python train.py --num_hidden_layers=8 --hidden_size=896 --num_attention_heads=10 --num_key_value_heads=10 --head_dim=64 --intermediate_size=2368 --vocab_size=8192 --hidden_act="swiglu" --norm="rmsnorm" --norm_place="pre" --norm_eps=1e-06 --positions="rope" --rope_theta=10000.0 --rope_fraction=1.0 --qk_norm=true --attn_scale=0.157 --bias="none" --tie_word_embeddings=false --parallel_block=false --init="uniform" --init_std_qkv=0.0135 --init_std_o=0.0 --init_std_up=0.0135 --init_std_down=0.0 --optimizer="muon_variant" --learning_rate=0.00985 --lr_mult_qkv=0.5 --lr_mult_o=1.5 --lr_mult_down=3.0 --beta1=0.95 --lr_head=0.00432 --warmup_steps=87 --schedule="wsd" --decay_fraction=0.748 --decay_shape="linear" --final_lr_fraction=0.0 --batch_tokens=[65536, 131072, 196608] --max_seq_len=2048 --doc_mask=true --train_tokens=612900000 --max_steps=4972 --dataset="wikipedia_en"
MLP neurons of a small language model. Each row is named by its layer, matrix (gate and up: input weights; down: output weights) and neuron, and shows model dimensions 720-815. Each number is 128 + 24 x the weight over its row's rms, rounded and kept within 0 to 255. Numbers have three digits each. A neuron's up and down rows have the sign that makes its largest values positive.
Before each neuron's rows, "fires in" lists the words (lower case) most often at its 100 highest values on Wikipedia text that the model never trained on. A number after a token or word is its count.

fires in: "a" 38, "an" 16
L4.gate278:112086109135127161091092100160162123095122099118096148113154108087092112090127132145101135178121124159140144143087126149125111135174141157169139105161172089133106126166154111128143099091143161152108110149126109116152136080121113142116137122145117110157109092090113069118130125133101118096
L4.up278:183136112140125155065124082128149162103122149129140122120115134143152093127099144133131112153129088162167104109073161116103096156102103171121152175111137094088126137137138131123137140114117130144113139097124152164114109093160112145102088101137121099130094124142106139117123107100133169128
L4.down278:100113128122118160103077120136142130108138136076156094139155136153115094111100100117100131140114140109170123116136113179135138163132100118113148148093148148113146115135104102146118156075127146132080152113132146133105122117155117125112118114122109110152064117110122156102127104125119132079

fires in: "by" 22, "of" 14, "after" 7, "to" 5, "following" 4
L4.gate1085:114152101127111142124108105067148141080126091104106137148116131145081117092124143155150131119091103147090149086130090113166098114096052137134121144152145128140122149102175129113177123115146136130141115138124118168114139117105116085110153155111144139130109128111145134142119103114104117127
L4.up1085:086154073111128109126130091135163104100138112121132154129123104114136131145109131096088087120099115125128155101133127109114129106145117072134111141125143184188143114155122113073101121084131135143157096136092105134154154113131100127134102171150131143104132114120115146170131118156114156144
L4.down1085:138179139091152107093152114110114145087158140129086126074126167156153122128084179129111141104077128134153166125122169120147176113134070131088123143107118144116090133104118118119125114115157117116111124119130084139103131094174148126124128109092129149154128127156124087136125128121162112141

fires in: "with" 26, "a" 16, "little" 4, "of" 4, "no" 4
L4.gate1878:120108124106124123147141143133115101112117118079084153141112092155117149096163130127095116109189126139188099145135141152135149099102137131134102120115123148106116118089120101104107144141122114124177175141140121096149108164082118111162101150116113146144147108125106096147095129105131131166
L4.up1878:118139118126107138124127113150123153134126119132114126147089107128162122110165104130126093117111098162138182127113114133158096130113138156113134118127109163141202141137143130173145086117115120137136141111125120134117072105082170109102128134150083144115147143123153107125131155114120134140
L4.down1878:142134121155114130152147116109154119108099101156155137130087117160135120107127142149097106156124122136096076146107147139097115135158120127134099144138167149155127144112136105103139171156081141113121072143101106137114131079138154164177130139112096099139125096124124071168162105096109174144

fires in: "s" 34, "its" 11, "of" 9, "an" 6, "with" 5, "have" 5
L4.gate1213:143151121163130086139138126058131139091167124131165149132114090168064082169111129134112144100142140155152082125151099132098121118106136099157099136169125156110133174178127150126125148099164141121111144136099118133098151122160127120111134113133111128099152102132128162152089135140084126118
L4.up1213:128151161098148138144152108137112132145099157126124123146136103109145136122179129083138102119134111129114164120127127100105115139109154098120159150128126137125148101048156118133157118099123140143153115132101142157119128087144156122147133132137155186119141132121089097102136122150132169153
L4.down1213:068153137142142145135131094121133124115103125147087150116161122103129152054203140124152107130155115149093156159149138109134144135085141134129101161134120118104159106099145126155134105110132119112146108111100120135134125150103142089120098099133164105148138124106166113112122115152138171139

fires in: "the" 62, "same" 11
L4.gate1246:122149143136128113116111163116050119113117130091119112154109143158105153188113132130096160101092108111125095120110143154140147085140150140159152132129123104156131111116152147166140130108135133125110173116150111128136141123144090177131128148147123079130115147150131097107153116153139137149
L4.up1246:122107092131128118129138144136119109130131114110109160150124152072130083148100158122118142079114128086108128107119158143084076146132172092152147130142115168113109160114105131119143102138148097126167128097150133144118111096109146120138092168130083122117121118121141105130141117125153122088
L4.down1246:076123087103179135163152077112083142136121145140076166161109153135074152115126166147095124143126116151152102141130134145105151101086146128154174128171130148100127113185097151100112120139137110116142146106169118134155132113118154120132070101129135122152110115159131114158155074137101144135

fires in: "a" 57, "an" 14, "the" 7
L4.gate1844:126124144133102128139111139143126177125134104116134107126123151077120092072105112128094114127124107154160117144110119144113108107118124173126122155195117133087138145135147129125134113119160120124113177148141123137107093093104085080113149120077145131083096153124096085119121168140174139141
L4.up1844:173089109146140124167111127124148115092098095166137113143119131170100105109125139137140113127119150124152109121113144108147172118148146135115149106134154155118099128107146123125103098130124158132114112137156141127098101105103150117114143151151126123124116115145145089130143134088115107152
L4.down1844:137153068170159096113113112135146159089111142156157133135142169111126126138104153121191152103153122115157111092099086128140148151134137137116120092141093144084120122131106110136145096117154152127160113115145115117128134121143119141146107117123139084150108111086140098114164138151125144121

fires in: "a" 53, "an" 26, "the" 13
L4.gate416:136139080129133113150171150110128106141105099100167121161160120087121107101105138116171110142125162120133119134099160113122166175099163154123130116150097113173156134156164131103164131112134137127082154161092160096152178108126120134168139125163163141119172114106134147150118134151127114134
L4.up416:104171125113177170149133140131099133131125111117136157156094124110114137137134135108120105111105132131106100156077118137118088115144106109174119093159109107121104136193108172129136120210117158151154141158124168109084143115148134110143108183120149124119142142137139126114125114130116116133
L4.down416:111123119110089160131092118108110094150139111125118156124128101175096091117121125148132133113126134105100113173106108114148107100159116110092110128162136194104135104130132150130141125104145148134147115124115143135153154112161149157131101099159149091107130151154170115102142110161110140126

fires in: "which" 60, "that" 39
L4.gate259:151212057140104149174092132160137149142141160165129120117126131123136133166103122126105105141130092153125113101146059107147090132169127160122122089149131141164144163138086132127102150142119111134139107127156132089189114122095117144117082110148149111103138134104112132141092152158117127135
L4.up259:115125081107101083152120106126152120149150157158114142154122096109174086124144142160148144141122102182104097138125089088143163134133114159129099113126126115108111121102142116083135136138142120114113105158110136163119093126127090121126147093155120124123139131135127080158129115130121147159
L4.down259:202139128114117112167127091111122156080130159153109138133136117091116147174095112173114121120112122143137096098129151106119147116111167121114130114122133154126139133130137081114164092123095116134116145086097102120138137137119158128143094158139113114109108154092137150109133145123104110131

fires in: "it" 48, "that" 13, "soon" 6
L4.gate678:130133102111132137079105113117117115131184133165139146113127120134146131121184123124108131115118106121120165145121116101145171130134149113125147150152140101141125130126154109124128149117160134096151087120169144120112117130148103134095096131191113124182163112127122139092117179157064149144
L4.up678:133121121115148135092123148145124150135135147125103144121126150142131095160190116157130173114103119183135134139132086123125136063103120099153115093091117150128081170142139080156154126109166126085163134126090121114110085146111101129156127119118120146123118162148145138135070127128140089135
L4.down678:163139107162150105141131126118144134134113088149081110075116146086156145131118153126119134149160110122132135142099120150147117084122118118148170067158126122107176075111088124154097127124108098134170112119089136139114106137141117109144083105119112092113125150129107131143116077133089185097

fires in: "around" 17, "over" 13, "to" 10, "on" 8, "near" 6, "for" 4
L4.gate1179:135132079192116132151131104150137118056105172155120140128141146119124095138130137117116128125176125100146078157134164116108098145114122142123079112139124145169155100136150163143118127086158104134120123113140121155090129141130123120104137090137155107128125136109115154106111085120099107167
L4.up1179:105103089138115118116083159124165092101114114139142156155112148113139170137127150102125146137100141131150107106099139121146132098139063099102089157101125121104116145144103163131114153146147084109115116136096167116119097154163156108129123156117163123145160151156105130072118140160116114128
L4.down1179:139087100139112103112128136140157129111136143152106109168096157131110111148114156171115129100106152118141133120132115156128106138135069106105129162132168124159133148091089132105111130158113139105126088146117107146106105153128103146146159163116156126159126137117132117112097109151153155149

fires in: "the" 83, "on" 4
L4.gate1386:111095151084140084142136146102137152138126097148136142102131142124113115133070136126118125138124088103106120148137143104128122120087107117152113079097195111124098115095143136159050115131148086153141124145124131148098117110168163124153172145152119148098159094154094130123106122106099130110
L4.up1386:163118135171128091149137172138136145101109078136126140114110119130118115130116135136099140136137131087153115153131150120130118137100157132160142121112165122152138127138157114133100134100088135136096073159172113139127081135152127106117108159097102099154120165176122112158106131115105128160
L4.down1386:149126127181126126164120125130163088123110129142093131177111124152107120123141119130177123113115106126134095156150162152149122103120148109129182119132126104101118151144151139149137145166146077169134151117141138130128126174131155104102142126136093144116154149113081098097144154140149135146

fires in: "s" 39, "an" 16, "over" 6, "its" 4
L4.gate1478:193150126129116116149125089141138105119122124088117140101106124166137135127123135147115118134132127117134133126170118166120044125165105117130155151156156156098154205116114163116145139152145108076137159132087165131155102131117097094103097123142158104120146139126116163130143112144150147088
L4.up1478:136104130136084153146118081102134148147119118110121110162172107163112123166110097096169165112092121120094128090118148160130144128140126136104128147146073107129144090121097160146091129166121168129134127093155118144128112133118127092113145123134151143127144163134119129084124116144111161149
L4.down1478:138140193161127141106136148120099126167160128128122125138131100143122097107131097130123115159078128097134152130154179124126119094095148119136138108157109133129145134143162116163143163146143106173090089121122127155175133114114097115129138151117155123139121102137107114165115098098121132139

fires in: "with" 57, "featuring" 6
L4.gate804:189141161119124143115085131116128116147116127136122109111117104140097159124140168151154153136156135127142169088138126097105114089125095130125138115150154114087059155128153150120112146111152152086156123094152112107101079120102133106099138111077088139110127189158119133113108126086125130140
L4.up804:095139140090094081126146119127112128140112102152109134102157141166139116110132130122113111156111146141126119123131124161137175112117184148129119159156096141134127097124135104162159104142110147161148179124088142121127138103143116099103110131110121099131136095082129102105125114110139150133
L4.down804:127136113147197114111175122108106144126121100156142151106163084151118098117139092130113139114109152159138056131126113100122133146103115140095159155133124151133139105138098109123105129080125133130131127103131105104122112093150137139122133139132120103149099126135161136132117115108109133121

fires in: "of" 26, "a" 10, "one" 9, "only" 6, "first" 5, "an" 5
L4.gate62:115146144118098086121114093128090138139092150093138163111139098119124126096154170115129131123152121072124175134090143091104166164141118142151095152065140124176163149104113145123122118132115154146144110120123135145177151113145109123150110135101146120128140136111146127105170103140151128081
L4.up62:087151139116100115132162104149174098187092124153139162137117138109100125106138144134123157087131108104131130131110171138102120108157143158136129140129103084183125123107133104154100130141142130142123131105122123136130116150143113118105124137167127131143107150110118139131157123119151134088
L4.down62:114146142163124155111129149109110123106107108149097142089151119113131155110135132114114072142131116138096115159121101142114079066141128149139158143088152123131155106164146110125104128119120121115144145151135146116148129124139076135110118100104162112152118104118128138100157142108097151091

fires in: "to" 20, "that" 14, "will" 12, "not" 6, "would" 5
L4.gate1391:139151108142165130125114109093127148107131137161136141163153111086150124123102108121079151103136142152139122078116108135177188104100161082149169157126128110140092108105094111127134120128162123122135130146178176103166117134108157131146190103135151125114146116155151122132154174170131139151
L4.up1391:148154133134126097138104158120166105147145117085113159134132111131133095140101146121100144174149151126155123133149125092117146069129124085177126146110138109091175152133122140164089092117173108118129123144135142118101145114141149123100117132137115078102150178096162159102135161150128086066
L4.down1391:143108113133093114159114133098131130115112157091128131132097175125143086137141158137099118138195151127140100175117165088141142104104139107117150147120107120176135136138112127110129136107112101149126143110144080159129170103157136136126118106151098161106121157100114128130158154152163127107

fires in: "where" 22, "after" 10, "when" 10, "which" 9, "a" 6, "because" 5
L4.gate2359:186116117122129151133133181163116182130125083148099078111139104142109131146138089106147134087137113167091127125126120136111137132087076121129139165116180108120146068142126136128114096139123164120162142140132146142109101124148110090119114120138150156123094148145121147119152151095106124127
L4.up2359:148133138150136162146171097106167098107127136104123137098155131147124116097167108119103097102132085122116112095116149120156142135112101108118072112113116158137120163148146154089137138106146169173066163147083116111119179112121111109138126095139093086116138122114171119157165109151119111140
L4.down2359:150107151110087133127136122160132117098113133149118126150111116164124119182102130140158147137154144147118145106117088169145133136110090127139166107149096114131139151141121147136130123119127088097114124135119108170147058140155151123110183123125129116103129088116159149156113114168127119124

fires in: "to" 20, "in" 16, "for" 13, "on" 7, "as" 6, "at" 5
L4.gate411:142119116120135155131138131156113138149169127111097140112118106154146113129113111152118121143102145099121111147105101129145124132146147146155063157100140130114126117115144123104158134141110109149116111114100092152135155100154098134118117096088153120132196141114098121139086124123134139179
L4.up411:133145147178086125146101111133180131127179126136125173123149110124159117118129098123169171105086131072117112081107146093151123037143133131159167103165146153140136173145107100125094121146089126092127153177132116125112116099116153137100136098124150164116136083090119121132113124130117109122
L4.down411:141131094097157154167146088139190143114124103106113114110117106111113118172097107111119142119147150065139111127133160081154115159145141107122120113095110128185121123096119120124126116143103133143091111156098136145140169158156109123161088180115133127157149151172100152116081151165134119119

fires in: "with" 22, "and" 19, "hold" 11, "that" 6, "as" 4
L4.gate1379:182124172151127119144122128079136163098118098123071113114171119158147116109148154122112128123114088168113124123153126111134124130161106082126120086143105106097131107087126079098088122175155163139121156095115133127070097137151120098091108121121134141125140084110161134128122125163149107140
L4.up1379:157129119136159078110139151089127121132083119133124112080112144175141130115191144068076126132166083168122137119114125134071112152128103113131140160125142140112184137131172133120136176143110122104154156109147137129109124167103107158118185101160112091124142112130098124113127130119117108119
L4.down1379:115126160094145103132132125135119131128129089167148125080146145109139157144109155107122115125130128133129074086103126131123119148152118175123151131099174137154141099131108123062128126154168149178113169173116129125117099174142193130136129151126097169160110151142114127111169079108097166121

fires in: "was" 26, "were" 7, "history" 6, "first" 4, "had" 4, "two" 4
L4.gate1343:082135079129124109135180151133098129137071132123129146099088125123103111138162134078127142158086161133163143104083119095166133154135134128130080156124142137157135178117120108137093132159139083095105098151111136150139172138129163126165138138077105150133178089099120142128121153159186089121
L4.up1343:086136081095141135160099103103138152106129097114116141136125125126138138158123165102130139155144149123138108146085176175124188161119147136169116162146144110131117194118127144150125145163164095097083129154117158170112153156162131129171150152093153138113109100133115113101157107123159085095
L4.down1343:114136120140142133135125113151117098090136136150152103146096140117145166154107120170150104082137152132090137152116097121164165148128140118122115124107129106134142139116107146121089152119109124125194161148115171127153125130113161077098102112131133153148069116137123119137127140125139104101

fires in: "the" 96
L4.gate1170:113078148119159095132174132147182140091162118125076139141132157128156082162110146147133118164130150095126134112138084138099157114122162145124112132114113153109108148180123111122129111134088115135099119120130112166093115111112123103180120118159140134174135120110111086150131110131077134172
L4.up1170:131081131111134153114136148108122129145072104116146097149127164118141119118147146139108123104138111166125108148157117132133131122081138106090146095126151108134109122106145129133139106142155128125156144131133120099137128086116095107070121112137136146133148153146129142129083155109163112128
L4.down1170:117100084110148098138134158111131117134136059133096148126131165127132119132147154173106107160105113145131092153095128127097101153121127082099129156124101106113131090111123169129151078103144148145097166127135105161126128133106097156165102152128141094134103095068123142083127170108144120125

fires in: "with" 41, "of" 17, "due" 6
L4.gate1126:156137151166137118127109124106172068134109132112131160112151128144131105140130134102147191109064077128147113149111141153115121082139150148127151154159093134126128169131126101112107133086098110188125160118103131136146150101128103130169132116129148117121122093132172134174109093082128135160
L4.up1126:081114144120133132142105116125108090143138096125123141126110115137141125127115179143118157147108105136148103147123142136120125092104098171124130128135112127102142162119134129158120115133135089157148096098135111143111128118158109149119143081149148104152145079111095098111179132124111137150
L4.down1126:159130140074177139142118140172163103131148075127129161093150091140127152109090125132133144115135084121115121138165137120140170080103118135089141125130126148113136146118155167138122101103137120111132157091125138133108066132175140156113159133092117114163093137123114117102111111165136159112

fires in: "that" 42, "such" 15, "he" 8, "the" 6, "they" 4
L4.gate1819:136112088119152133110116099138137102131152129127164152119141143152149131147110063145155116119115098200154147116128122128121165135118105094100167118139109096111117132129133103119115156076116158118142111131106139128151123105109090080143141092126123121121133145129130095097097123141106112110
L4.up1819:097139105154112127191153113155147118141151133113146125146113139087150126120111115117095181131134125162129099108156121170135122115083147133111172155148147102115122162107153137128122110117123132142125108141119131140131111120113108156134167127110136153094146090103110140131147135120111105092
L4.down1819:131148150147137135135117116126105137125149133162122142144113118119094106144146113118108104130101117171130127132109087135154127190135102124123114088112143101125142157119126123121130132105118118164155127129156127127112115105158156122126108138112140114118149113099120088160093103148143096161

fires in: "as" 52, "the" 5, "part" 5
L4.gate1055:152117141108147104118116169166144095182101139129123199158122154142159081099125088137123090124122085134151102169139109182139091133129144146125129103115156130120137127111122122133121129140128140167114146112152159170135105119126146123129123123158106074155132140125086132097121155099131110126
L4.up1055:122118126144124135119091116101118154144125079073082108112102133132140114152129121143160109101099202104181106105118150144102174137114110131109108127115104128144128106106137154139127151155124121129139149139131130121126113104103091115099119063138134116111110162146099114098138142103084121128
L4.down1055:141094140152095138141100146108172186115132109115127150124114113142144143114122131106122101112140075124152094132152100138107091174122083156093149141120151103110114043095144178101130115113152135073150132130140112118148126145083123145080141136142097118121104112096096141114089147080090148140

fires in: "a" 85, "an" 7
L4.gate168:135129150131152139120125137175142135173128132154110108102124076129097140098151140175144146131104126144126143176092158137110122113118122150120114107140129112133110132103163151099128123122113203138160153150150145143120152085153130153112099159115140133132154116121104126117147136122156132088
L4.up168:114110151119125129148145103150099111140103144132157146117117083113147100108133166126165127127117175098085132142137099147092111110152150110163118121114144136122146138110102110122084093148092115128089135135116120114121141130134071184127104145097103145104147126123151145143162107131147115128
L4.down168:078129154124085129137089182106122130106153115136116136150097115141111111153142135165115108121127109095152154147126122104096122133152129112141093142143093139103168092141134104128101147185111118132121141122110143126120123134116095142111106155142157116090126114139166127143150111095132087172

fires in: "an" 40, "man" 11
L4.gate4:093133148166097120134111134128111104160124163152138129103146137113103156155149185124177123103159136138117130163185137127125103069153138144106123168133131130098101087178091100103119132160118146079149117112161154124140132094085117122121082101124148126137124097173161181173127122105119147136
L4.up4:126138154095158095109103134122110157103132117100135140112108125090134145093137123159127118111124162130177160167108094120153129157121137112141097167132104150117116083126115081166123124093125091172121115123108097135152154136160148132082132146103159141113141096143137110140144194123156081139
L4.down4:138135125134132143123111127124119128136138180141139109115118158122129162076190094114114115117129080117119146150111142132124113113147131155121075152126105132115129083169128163159147110085090119148131111106144119168146116123164148114111108144085132128121140106158124101126136138096125109116

fires in: "of" 83
L4.gate2282:152102121110134163166159093138106091128143139124127077153107131116117154125115178131134130110130158161147117108095071121091076140144155144135170136132109152140103098151132145195115120129128141117167112094143148103149126111152168119121151116098127112086103122149107162084150137125095126134
L4.up2282:125111124156101116138105138129083159102119087135121139119138125135125129154110167119139125130140151122128117126183100160151157147122083168119130163111081113170147144146128154123121143130136126178127087111128154122088159140085126127143139128116075163131135139106123072162149136103114128138
L4.down2282:128153157103109130135134126094123096127110127125119127143155102111121106155149127131150139102105097096122158114140118132095153101110146137127131095187128138118175106141163123172105122107136108152164171121149141117147106141135111082153120129133149116138128131116112092159151127154105111134

fires in: "as" 40, "of" 5, "designated" 5, "or" 5, "to" 4
L4.gate1049:114156116151108118130172111158105168141117172112129144126104128100116116156114137126139150123120097149151130131098148114129090141172136154091150139132165138148083107135163114129102090122132114133106116142124165113181079129106141178156145164100118133101131105140106157137127169115127132119
L4.up1049:122098103139147097139161146101110123150159152205145155156164128124157163117118096134073135131187110143145117134111120113129059146110097158105117112128102105101076109125125120122114121146161132125115142088155108143148119127142195114127140136089126093101109137130127136123123131101145116101
L4.down1049:112130120091129136154095131159106103147127165115168131119153111133119157123128084119155160138136096146140175150117140153101099114121107134154122159122125090147119127116139135132092122146110127094149121138128141140088118091121116117139107123159120130178097165130103100121184115141133155133

fires in: "a" 29, "an" 11, "are" 7, "more" 5
L4.gate128:111140150127151064138144148182104145100128114126148154129112118126119102147165144133187114121115126134162089147090138096138134163096144151154118135133139101097103063155156098105133095119118135112125097195125163185134118091112116119129158123129128096132126088111089133117164099135111170134
L4.up128:131146162148131119129111111142127148127092121124136108122128122113079145158143139131148149109116119154134149145125145128111111131119128096156136125151115076117113135130153115119135085118163160156163115143128131112119114121068185105148138108173120115114104150131099141113104115133143153103
L4.down128:098126142143120143124152122152122116142154123122121087155148118163146095157065134115134114099126111109120127140125123113123103132121125126125118132089154156123167088140113136095122109100154154097143110141148160172131148133154117104106145130128085160133176104117174095157145080153094144134

fires in: "the" 38, "school" 16, "name" 6
L4.gate2205:108129126142145151143101158117101097134121074093093116143107095155187124129134083123123088119141135107092122128119136123134124152169133148103146103106135124139119127078098163107134121121139144154165125090107157135149120100078114134174110126117142099124147146155129129116113134117117126151
L4.up2205:137116112099136120157094166105098094081102129149129096133085163074048174119128125121128122142077151146129113146137143105136116118124165116146137145135147103131160122123136119135125142113136111071104159101104167145098121119118120129109147128112116077108154110153096116152124140104119131123
L4.down2205:104122116065135126135173142132087167135128134124102156118141153112106128133130127098122109119136117132157144099150140124133129118130118150135132112099153165144210123122130108184108133063132135128118139126135173151152109082108103143111115143126117132141141156169160143132126146108109159155

fires in: "to" 30, "for" 12, "and" 9, "would" 6, "he" 4
L4.gate577:137160100127163117114140111135071109089115118101120099106113123127094138132131099103093135139137097087150126127147144102123150139108137148133134154102110131171145125087141090113047108151149122135163086110103109107148146150128092138137147085158130143135127124128195169153106161147073132120
L4.up577:109106131150121158116114085155131112118108144149157149135155129146166155110150126151096152103087123114136103178143165155145173150118141087110125143081101148130130116148132138152126139143134192120106115161109100100119109143086115114152150144170134113092142090166117105134138132153109175118
L4.down577:151108128112122145145110160117116140119111103108137139109106097115135131093116116090099118113163136152111137131071131098147111120109145127114135122108121160141081109153153183120116126120127141096093080109125131134132120116155135159097164110123126100150149142099108112103118122123151100121

fires in: "that" 25, "with" 17, "which" 17, "it" 16, "who" 7
L4.gate554:155123113108119097135136126105124138186141096099115131089147137138143093128108180123155138121126113143139093128121108092097126114129132110136135162118101139173154151121120127115129196134112093149145113115130132134135148180167182108111085096120131132140110119140056150170113137140136141147
L4.up554:156147109097136120120134163144108097156124144171133137105094120087132059055107074111103177137158078149126143139137150131105135169098150118131177135121095121120173163101177117117177097096122099137148131131126156154112132159109123128153120086107093129144123116127147108141117123125090136126
L4.down554:142120106149132116120119105169142129075117122108114120120122095079149109116121140140100132092116084126106134119136131124123138108154113159099135115136110126124140127133114095151069142167129117111097126090152134139143122091116134125126103120122136116168125136110126135094137109088104105141

fires in: "but" 41, "however" 6, "because" 4
L4.gate665:141134136115154118096104127166122108101123138124126140075125131129142157120122088139115104146148151136132140140098089159133077139138112141141136161131145093121118117121168165146117156134122132142134152121144108150127106123161144130108140135149104104144096107082098149123127143101160131161
L4.up665:160114110155107123205092116090124159143124130159110130092137123113117160124128138105143101147131156150167096114133101161129132077136172122109101137153189102139164104106114157133145135152118119131137153114123098123132176126141160146100137110180151130165149144115125153125115104086072124128
L4.down665:156124111131146085147152159131138146116137144123118108136124094115078144141107121135154048135103146122091137118102102132161140098147157150086118065155165144177122106124142131163098133142109111129137165153151133149129115156171104133117141102185120159135100110103142121157143158139122143120

fires in: "one" 15, "each" 13, "a" 10, "any" 9, "every" 9, "an" 8
L4.gate0:095142154126094130133127141144114125147088150136126103135110129143095164093105129149172146134117142074147121098121147091142109169147152120131127123162177122122126133118135136123144131127149082144124106113140139087096166167082169112121141097102153092146149093121139129154185124112075114132
L4.up0:109125098112127132150113145138148120108157103113124095131117111131140075142123077140115132138095084121132101139077096117114114128140130123157144127073135113121110122148102137145147094162116117116166146128144111147124164117136114145090127111170156157152147159164135150098089147133144122109
L4.down0:125137110121121097088102111154152136161154106114137109138127110135143162104123084133128088140105127158131123068126154078155125138107154113176138148092149090123158130167108165116151110136116132116169132120119152113124130116179151119117131110145138153175134139112082135145097098125124123103

fires in: "all" 19, "home" 15, "it" 10, "down" 6, "alloy" 5
L4.gate1470:113157104151103189127123139154144104156147151163106144150120128138107161179154123100140112135142133120150141151125127135174147094149086111162146115158138108154121134132087115109134107187139136106097138153163118142148130143141149139103101099155119123177120124101121105116166134126125113149
L4.up1470:147137112134118119145136140176130127128155135158099175126154087172140132139084061114107140140145108163183135166101106036157119142098130110160135083136098114147142166125095176124096119132156076131130168142081160106131112166116099118145129122113151153164133132122132112127110166149158137140
L4.down1470:109157096166124136121116100133197091115134103159135081118122127147133105125113136119148123139164122134116118144079160164176122121110141115140171109164062149111165164118142099105124141126122135164121140110121114141125119120120113095077140123106107143124117105105110169170134102126090150148

fires in: "it" 63, "that" 12, "which" 7
L4.gate1635:164106134157155103142083099168091114111116122139125133122135116114091146139117117139165113127154148163136142116116112104121126137126160097141153095139150090097126158131112112109126152146170153114105116111139108141176126170102097138119143094129125138105143134108074139083104132138112081148
L4.up1635:153145135153135091086110163150142137119137078154121100121089149126093081166117134143155116113112084146120173119101117108146144145112105074052094138125161154157130120136112119183183131123137150103111150135123169126118188119135115126133103111132110143163163123122140119111134132138126093111
L4.down1635:145126091145109083146073124174153097128109168102098118164102168135060125146114124189109150151139147124111111121123105142097133138102128129153155162110102159134164159106123103132139173158111169130097093146156146095126124141157151133108108095148114097103106129118114119105089130164109109151

fires in: "that" 22, "such" 20, "who" 12, "which" 8
L4.gate51:147181141097132134164136116165115122094151128115147125090122145132153105135151113116059121125176123137122168109138103114160129107173107142111121089161114144123184135161113113141129159072113154136126120113125106129090157157121138180137133082144148140126126113110119111159119127136085141096
L4.up51:088092078125113116146090128121149169117137089131169147125121139103145054124140161132093128117109101123145116196141130185135105167106172124094144156153104106150128113128118093148165124125116161149135132083149127176145142162136126096140150139092106097164139110142163082143129106105137107142
L4.down51:147102115119167085129164117150112140132162135120160114128144128079133099157104118138124107150149101145141108123148100123118109147125146175102131128117111106161186201150126134126140138124135145129157081100132161136100078125128113159121130100165119142121128142139157063117169127129132122100

fires in: "was" 32, "it" 9, "war" 8, "of" 7, "he" 5
L4.gate1840:085101121174089114166111066132137113129112081155139127099104139120154121087132128167162083165122114134093142145099123154169138147111124116115108098124135053130153125137182140111099170110186123064069151105175118142130127117119123143084137124106173142166136159123149132134093122111123122108
L4.up1840:132103114129112124113127106124136101169112114118172137143104138103164141115130088125118092127155109135108144139098090118106133159135148124055147155085120114104125082123068094110162127176085137130101102114148109125161111129135107135113102116083149116150074156100089146129098145146142129122
L4.down1840:148074143111120152140105122100114151137154119169146123134079136148125118162137095147128138111179119100117122152099160138105103126177111083131161122161140116102140132082111153073160149144095121139106159105139144160114152093151141124106153165087125130092128140104098157179144100105147169124

fires in: "and" 24, "which" 14, "of" 9, "its" 5
L4.gate121:131106174110171137104123125106138105108135147135143133171137145140140135155137172142146099095158101174126131117119173112146140129082121157152099121124082079102144139145111134155119121140086111140151142149173147107123126149154174121125126138145152142161162139134117133110128110132114091113
L4.up121:128087139123106136125125122157115136167147113132154108096167116129128096132129113145138131120144170113078137118137111085090133118091165135104133124128126089133158139145136143174125133115117121084133113130128111120130115105141074138110152051127068124174131163117153161138128114095130107135
L4.down121:108141103170122149107140172121102131150123134143125143124155106104128092108179141093136117117105122128141106112154161137152106160148098111129124142113139074131113138126128120137168155139117123103151133123131118140100105109167081098145154129143134162103133150120147112135147119111110122115

fires in: "the" 66
L4.gate433:123120139108148115100148101129111152080098120125148112125136177146100141120119138143126159153064171121138086133157100126108093097145112102104170156172112108108113109103120105163124116120138151154156142131104114137134098113124130137126116077113105126148107106159097160089148152099150130126
L4.up433:102119161088108097113105112108140131146149125131118149080136163155080119156130069105109103119100117108092116130096136150149082152118178092126113157089145132167126101099151126080118158092093138115086094123154161116098074124189123104126190141174095106130096117141133111113135084080139097104
L4.down433:119136129136128133137137108126118163113076098132117130121122133129103123130123116063122135123137107133123128129127143113122155141129156164136134127126122099147146165136106142130154108139114124130131154142111155104164096098128101093160145138155134128108097111079094167068144114085093130160

fires in: "was" 21, "has" 15, "is" 12, "a" 8, "had" 6
L4.gate498:193133169104103117138124110147132134110129150101141141135155121147142158067152104144149114133164146116125127101097122102130148122161154123142127116092121114127115114159136120129153157146162087102139121142152151086163137132145090120089128106146139140130169164099126159077117122114144120101
L4.up498:133115130124109142119077107148160115111111110094143145125117122134126124159117132132151132115115104129119123145150159132120130163080165126127122164121134151142134141147124126119121133154151102147098105085145110116177179158135194106104127151141131115082122121124105099113145088103139181142
L4.down498:156117066156147107121103104130095118098129119161117146136105101142142104147114164140117071119130130132085167144108106089096108156131154128123147144162124169150147114116154175133141139138126103102096103138168122146089115124083123134135157146151133124092104096110121102166145124074116118095